config.toml
n_layer = 12
d_model = 192
n_head = 6
n_kv_head = 1
head_dim = 32
d_mlp = 512
vocab_size = 798
activation = "swiglu"
norm = "rmsnorm"
norm_place = "pre"
norm_eps = 1e-05
positions = "rope"
rope_base = 10000.0
rope_fraction = 1.0
qk_norm = true
attn_scale = 0.177
bias = "none"
tie_embeddings = false
parallel_block = false
extras = ["capped logits"]
init = "uniform"
init_std_qkv = 0.0257
init_std_o = 0.0
init_std_up = 0.0257
init_std_down = 0.0
optimizer = "muon_variant"
lr = 0.00477
beta1 = 0.95
weight_decay = 0.049
lr_head = 0.00496
grad_clip = 1.0
warmup_steps = 136
schedule = "wsd"
decay_fraction = 1.0
decay_shape = "linear"
final_lr_fraction = 0.0
batch_tokens = 32768
seq_len = 512
doc_mask = true
train_tokens = 130400000
steps = 3980
dataset = "wikipedia_en"
MLP neurons of a small language model. Each row is named by its layer, matrix (gate and up: input weights) and neuron, and shows model dimensions 48-175. Each number is 200 + 40 x the weight over its row's rms, rounded and kept within 0 to 999. A neuron's up and down rows have the sign that makes its largest values positive.
Before each neuron's rows, "fires after" lists the tokens most often just before its 100 highest values on Wikipedia text that the model never trained on.

fires after: "e", "c", "r", "is", "er", "b"
L4.gate117,149,181,185,258,197,169,154,153,210,244,166,178,227,225,143,216,183,180,212,168,183,211,224,208,151,215,191,164,291,111,214,206,163,165,248,206,203,240,213,182,194,146,245,163,206,154,220,116,214,222,213,145,253,136,181,226,151,208,188,158,222,206,159,163,125,170,282,168,233,198,195,238,242,271,262,223,225,243,179,212,184,210,205,275,250,156,205,262,161,190,172,203,160,199,214,187,171,122,172,185,199,239,204,203,206,162,161,269,132,321,225,254,252,156,276,204,226,197,256,222,184,221,225,173,206,223,176,210
L4.up117,139,222,241,247,217,193,205,207,209,214,301,173,211,231,188,189,186,216,201,31,194,251,284,285,166,211,237,224,234,181,134,198,226,234,184,202,203,197,179,162,201,144,168,204,230,132,233,148,264,224,134,157,70,192,256,228,189,218,183,198,217,187,121,219,117,211,213,176,231,194,146,204,252,191,191,198,182,218,233,225,83,156,207,196,208,171,209,267,205,186,213,261,157,156,182,267,202,237,206,119,239,232,231,167,157,252,178,160,211,232,249,283,216,215,244,182,226,245,177,189,178,226,218,240,213,200,201,210

fires after: " |", "r", "er", "o", "c"
L7.gate459,157,239,190,191,248,237,183,147,144,217,138,190,234,234,198,191,244,186,287,238,193,227,142,152,276,210,185,233,243,139,185,183,206,171,170,182,207,213,219,207,217,196,253,135,183,175,200,166,173,218,176,122,218,199,204,260,211,163,159,244,298,158,226,206,185,207,154,184,135,242,150,215,177,185,187,237,217,246,193,208,203,245,208,229,303,143,185,189,218,175,199,213,231,236,135,183,182,214,199,156,222,218,204,201,236,185,187,139,216,259,73,194,119,135,229,230,213,141,258,194,241,263,244,242,227,144,143,200
L7.up459,196,189,229,187,196,280,213,194,183,189,288,136,134,173,155,221,168,187,261,184,222,159,254,196,222,238,195,155,209,204,196,215,196,259,138,199,244,178,187,197,188,163,323,138,171,124,228,207,176,207,226,207,223,203,234,109,191,217,171,167,214,226,217,290,273,234,201,120,225,208,208,179,252,133,212,293,192,237,252,197,223,153,183,219,236,190,190,265,226,157,117,135,148,175,213,168,157,210,254,137,197,200,167,235,213,192,201,226,176,210,260,144,287,205,207,189,92,113,205,129,188,248,232,162,254,212,175,228

fires after: "u", "o", "t", "v", "s", "g"
L4.gate228,108,167,180,188,213,132,185,187,178,185,240,266,225,249,177,201,172,214,131,201,233,197,310,198,203,180,225,200,191,276,233,176,201,184,198,174,105,136,223,155,161,236,165,185,242,237,221,179,196,196,198,209,245,183,109,213,132,188,236,174,247,198,234,209,154,200,168,231,145,150,102,204,214,199,277,124,156,176,229,177,211,157,188,198,186,182,199,182,252,190,187,121,177,210,162,134,244,229,179,185,208,191,151,180,111,274,235,210,134,165,216,87,250,193,192,185,173,207,258,108,126,247,220,138,169,193,197,216
L4.up228,193,202,222,210,218,226,181,163,130,212,223,95,155,241,231,158,195,149,138,225,191,181,239,204,223,192,157,218,169,195,210,146,198,225,71,182,204,190,189,300,204,233,184,239,159,171,155,163,235,232,257,207,144,239,248,184,167,245,174,228,190,179,148,192,208,206,168,233,162,281,254,131,183,236,256,161,294,238,131,170,223,136,164,233,212,194,280,192,208,169,158,142,97,168,215,189,174,235,190,193,144,207,163,208,191,260,165,184,227,240,250,233,261,261,191,199,280,210,251,176,189,254,249,200,194,198,185,181

fires after: "h", "a", "o", "c", "i"
L9.gate358,175,186,207,200,187,246,193,107,160,234,233,175,205,165,225,186,85,242,171,181,210,301,272,257,241,215,179,239,192,291,154,216,159,251,217,167,232,269,222,254,251,249,264,118,183,178,206,194,244,250,190,217,211,182,207,193,169,276,273,195,225,159,249,185,225,183,168,177,193,142,228,244,205,275,220,117,207,226,205,223,270,213,195,125,172,246,145,187,228,250,163,215,209,190,161,222,165,271,237,207,214,210,246,186,176,171,243,165,234,194,225,223,125,216,214,178,271,301,190,202,175,223,183,151,290,155,242,280
L9.up358,203,198,225,301,200,241,219,213,217,156,167,140,303,214,232,241,170,143,184,164,147,260,197,174,226,194,269,186,206,200,219,266,182,186,156,139,203,248,159,156,214,279,197,189,206,131,206,160,163,220,142,257,184,133,254,198,221,205,205,193,212,188,166,210,202,182,171,216,225,153,177,208,264,251,125,192,161,147,234,157,249,175,191,200,158,221,195,182,132,240,303,208,226,249,178,210,113,292,138,237,176,176,178,296,118,218,186,192,229,126,205,223,155,179,208,146,161,181,225,184,191,250,242,219,229,198,203,203

fires after: "m", "u", "M", "c", "r", "o"
L4.gate320,236,226,239,208,85,260,141,225,246,188,240,168,189,129,198,197,229,210,285,148,154,152,243,198,110,126,170,233,202,90,234,183,172,164,215,218,187,227,196,200,181,179,278,238,206,184,131,139,204,209,268,231,228,153,227,229,152,74,164,196,284,238,194,226,191,125,187,198,211,223,217,275,83,253,224,118,186,169,192,162,241,226,178,188,141,247,219,209,202,167,211,188,233,227,251,260,193,219,208,195,212,225,244,240,220,153,214,199,176,248,124,148,225,175,156,174,171,187,289,196,170,229,150,211,222,192,157,200
L4.up320,220,182,303,208,183,237,196,197,227,172,188,182,172,216,207,182,205,221,151,138,208,181,216,189,250,188,196,222,217,147,198,214,204,222,170,173,158,132,200,224,195,191,247,246,144,177,136,241,190,169,213,212,202,178,161,165,100,180,117,163,162,209,99,235,176,237,193,158,258,195,181,193,195,159,165,204,133,216,199,168,229,174,175,147,141,232,246,202,287,217,166,169,189,236,252,213,128,196,218,175,222,159,293,209,224,245,219,113,106,213,213,75,198,185,236,183,189,154,161,129,170,189,217,229,245,208,176,201

fires after: "l", "n", "d", "en", "e"
L9.gate505,183,153,173,226,213,225,163,278,232,223,185,179,167,176,215,224,189,206,308,127,250,182,259,181,175,223,224,159,239,176,172,162,164,249,176,235,165,208,207,175,143,264,197,190,179,195,214,230,153,159,238,210,262,235,263,178,181,170,151,214,212,192,193,196,255,292,214,263,187,230,208,251,196,200,186,170,228,222,253,140,303,278,256,246,153,178,158,216,140,136,156,189,203,211,159,196,171,228,256,205,226,266,228,255,291,195,190,224,221,163,191,218,160,140,159,176,117,200,230,179,205,169,164,157,206,182,223,272
L9.up505,216,173,165,199,196,189,163,222,137,219,159,150,249,247,231,210,250,222,190,128,285,216,261,146,237,270,250,218,252,156,153,147,196,194,250,169,107,171,213,229,171,246,138,165,216,180,197,191,176,233,250,211,206,200,247,196,198,238,165,181,100,156,282,234,147,283,229,232,211,186,202,145,113,167,181,148,190,240,204,151,242,256,225,185,166,218,242,165,130,125,205,237,179,243,231,181,193,134,224,167,247,197,189,275,161,257,152,176,196,271,234,201,161,195,227,167,200,195,215,197,261,222,266,201,278,151,248,211

fires after: "o", "v", "e", "a"
L6.gate421,155,202,149,177,182,162,168,207,230,146,250,197,201,243,276,167,128,202,210,214,288,148,255,294,269,146,226,216,214,170,239,189,202,212,187,181,239,185,233,222,138,178,156,182,230,247,244,196,131,196,275,174,169,197,142,211,159,245,178,212,214,185,309,283,237,258,153,257,250,255,130,274,223,179,250,199,180,219,201,251,208,197,191,219,223,215,247,190,228,151,188,144,211,257,203,255,205,188,181,222,145,237,193,224,165,159,179,221,178,207,265,108,271,231,201,267,173,200,266,218,183,170,188,193,110,166,207,200
L6.up421,163,244,99,237,261,270,241,206,201,262,187,264,201,247,147,166,161,180,184,162,223,179,191,228,222,200,201,160,271,232,196,144,202,219,171,180,251,191,112,276,141,163,205,157,275,192,208,170,177,156,180,265,131,210,174,132,239,172,213,102,247,281,210,208,210,256,188,175,127,194,192,214,242,211,257,246,154,240,190,237,208,134,226,223,228,206,180,248,190,171,200,181,231,185,193,193,187,244,238,188,245,179,173,217,192,205,169,169,139,167,236,193,256,249,179,187,207,170,192,215,211,260,251,214,234,226,257,158

fires after: "b", "in", "c", "l", ",", "o"
L9.gate329,163,235,180,228,178,310,173,231,245,163,169,262,202,168,114,166,210,144,186,188,184,210,192,245,127,212,240,236,166,224,278,237,176,177,275,135,169,194,141,170,179,168,219,134,301,190,221,242,171,267,214,194,231,225,204,280,155,164,205,212,227,212,139,205,230,146,247,257,254,157,257,251,240,201,179,197,171,146,136,176,167,114,154,170,222,179,229,139,208,206,225,194,153,182,226,148,219,189,199,164,171,253,262,213,166,221,179,199,230,205,179,131,226,230,178,136,84,214,115,216,206,228,109,210,184,211,198,155
L9.up329,175,212,161,169,147,219,190,186,224,163,217,167,130,151,159,164,163,180,252,228,189,246,188,162,120,328,181,189,171,188,218,220,124,262,241,191,94,184,219,203,221,175,163,219,260,228,200,186,194,217,233,233,208,222,219,183,56,203,176,176,126,294,212,218,232,148,255,144,232,217,216,146,247,194,210,212,203,196,220,213,197,166,189,201,234,166,233,199,273,109,169,191,239,219,195,195,147,188,245,219,286,265,284,184,257,163,209,202,151,181,208,152,246,135,194,203,211,182,163,169,216,216,116,124,210,214,127,238

fires after: "or", "in", "y", "p", "n", "e"
L2.gate73,160,103,197,163,101,201,162,252,215,158,193,220,243,117,205,204,241,265,155,168,202,211,203,212,182,186,224,186,208,231,198,146,267,222,246,190,161,186,292,199,199,210,135,162,245,163,237,208,138,153,176,205,203,220,132,196,197,226,226,216,176,227,219,280,196,188,191,280,313,210,180,181,130,212,268,206,192,215,163,186,164,241,170,239,275,204,224,253,201,226,240,247,217,211,99,193,180,212,204,152,287,213,163,181,270,148,194,221,234,172,215,176,186,152,181,214,253,174,213,188,214,218,195,186,249,230,216,238
L2.up73,240,115,208,159,206,154,196,243,223,112,156,221,201,234,177,151,201,176,199,218,194,221,152,160,189,212,262,170,211,190,127,173,254,141,218,166,209,131,161,163,249,205,157,191,201,248,195,151,232,246,167,164,218,294,271,185,90,226,129,223,192,312,214,231,225,246,201,219,159,198,240,194,200,140,167,199,154,90,230,143,210,253,188,204,159,188,244,206,134,157,228,88,279,280,222,142,193,166,232,210,200,205,288,201,191,267,204,193,195,194,151,182,146,251,220,204,175,221,182,227,279,215,229,231,174,136,211,216

fires after: "m", "l", "c", "M", "on", "er"
L6.gate438,230,132,213,157,150,196,214,216,213,177,164,186,171,288,193,187,231,192,179,84,250,173,270,270,181,223,172,141,180,151,193,205,187,205,233,173,173,209,197,237,182,132,228,237,211,216,193,202,107,230,165,267,218,172,228,158,115,220,178,198,162,144,202,182,326,169,194,207,187,176,279,234,162,176,186,199,243,243,227,148,250,224,182,218,188,234,211,194,286,179,202,227,221,140,189,190,164,182,171,152,136,193,161,196,221,144,225,206,194,222,174,149,237,157,198,245,195,209,188,170,202,167,144,145,186,227,286,229
L6.up438,175,110,206,200,173,194,163,233,171,211,224,151,222,176,237,161,218,253,139,227,216,156,197,190,240,182,165,162,173,183,193,179,217,266,216,244,185,189,205,200,250,178,193,234,223,267,207,183,221,163,176,196,194,213,242,201,112,98,170,167,262,161,194,192,234,134,199,133,234,218,131,209,246,218,230,175,169,130,259,129,231,202,188,177,156,263,268,258,260,217,227,193,267,205,228,239,159,125,212,253,241,234,177,166,257,183,238,197,176,181,194,192,146,174,176,260,210,252,167,185,230,196,194,262,250,195,185,217

fires after: "w", "e", "v", "er", "i", "u"
L6.gate336,214,158,220,182,219,189,136,121,205,162,175,132,216,218,282,264,225,196,201,182,249,251,190,185,152,186,231,238,212,214,224,232,157,245,154,132,209,180,274,252,238,156,227,87,186,192,205,165,151,252,232,217,173,259,192,183,148,234,141,217,126,214,183,186,185,180,160,171,244,254,191,226,203,108,217,274,175,203,183,197,211,155,208,190,193,165,262,249,201,251,117,186,135,220,201,255,153,190,276,159,244,163,147,245,219,163,277,207,189,177,151,212,258,204,201,218,173,118,240,257,152,226,235,151,177,187,193,152
L6.up336,219,189,195,186,270,256,220,191,206,144,163,261,169,185,238,248,240,171,183,119,208,219,153,231,197,182,176,245,177,216,257,142,172,231,198,164,199,158,262,257,201,155,150,227,206,156,226,162,168,254,195,166,173,196,158,176,194,229,196,221,197,263,227,201,196,248,154,153,213,234,203,154,194,152,227,251,174,131,170,204,230,161,237,179,248,100,228,201,182,212,136,199,96,228,230,162,152,226,267,146,243,188,244,197,158,143,261,139,100,179,157,157,232,215,206,154,187,154,180,267,244,178,250,115,198,248,147,177

fires after: "o", "e", "b", "B", "h", "H"
L4.gate108,212,269,218,174,201,177,176,193,163,204,216,231,221,155,235,185,217,213,245,239,155,220,203,248,219,148,167,224,176,182,185,168,225,187,214,182,167,205,232,220,158,208,316,215,260,184,226,150,210,236,264,211,194,120,206,199,197,321,248,119,172,180,114,219,210,144,198,212,216,233,220,214,211,252,151,151,177,203,222,177,251,188,215,225,229,224,185,258,219,207,176,156,227,244,182,201,228,276,194,194,186,280,200,217,183,154,246,242,198,304,262,189,191,209,135,150,298,257,235,156,206,222,193,123,185,212,177,205
L4.up108,188,230,219,180,192,166,241,211,137,227,141,230,235,182,229,138,113,274,152,137,213,177,213,199,183,157,183,222,194,214,245,116,234,233,174,99,242,214,209,147,191,204,279,173,246,164,154,133,177,174,133,223,191,188,213,185,217,242,207,186,247,209,152,235,157,209,266,147,194,211,198,203,285,172,171,237,142,179,207,161,210,184,166,167,231,231,252,185,88,229,224,185,245,262,208,226,204,225,221,231,210,274,248,216,160,265,213,189,163,216,303,281,254,240,266,199,218,209,173,220,190,227,208,183,140,183,214,213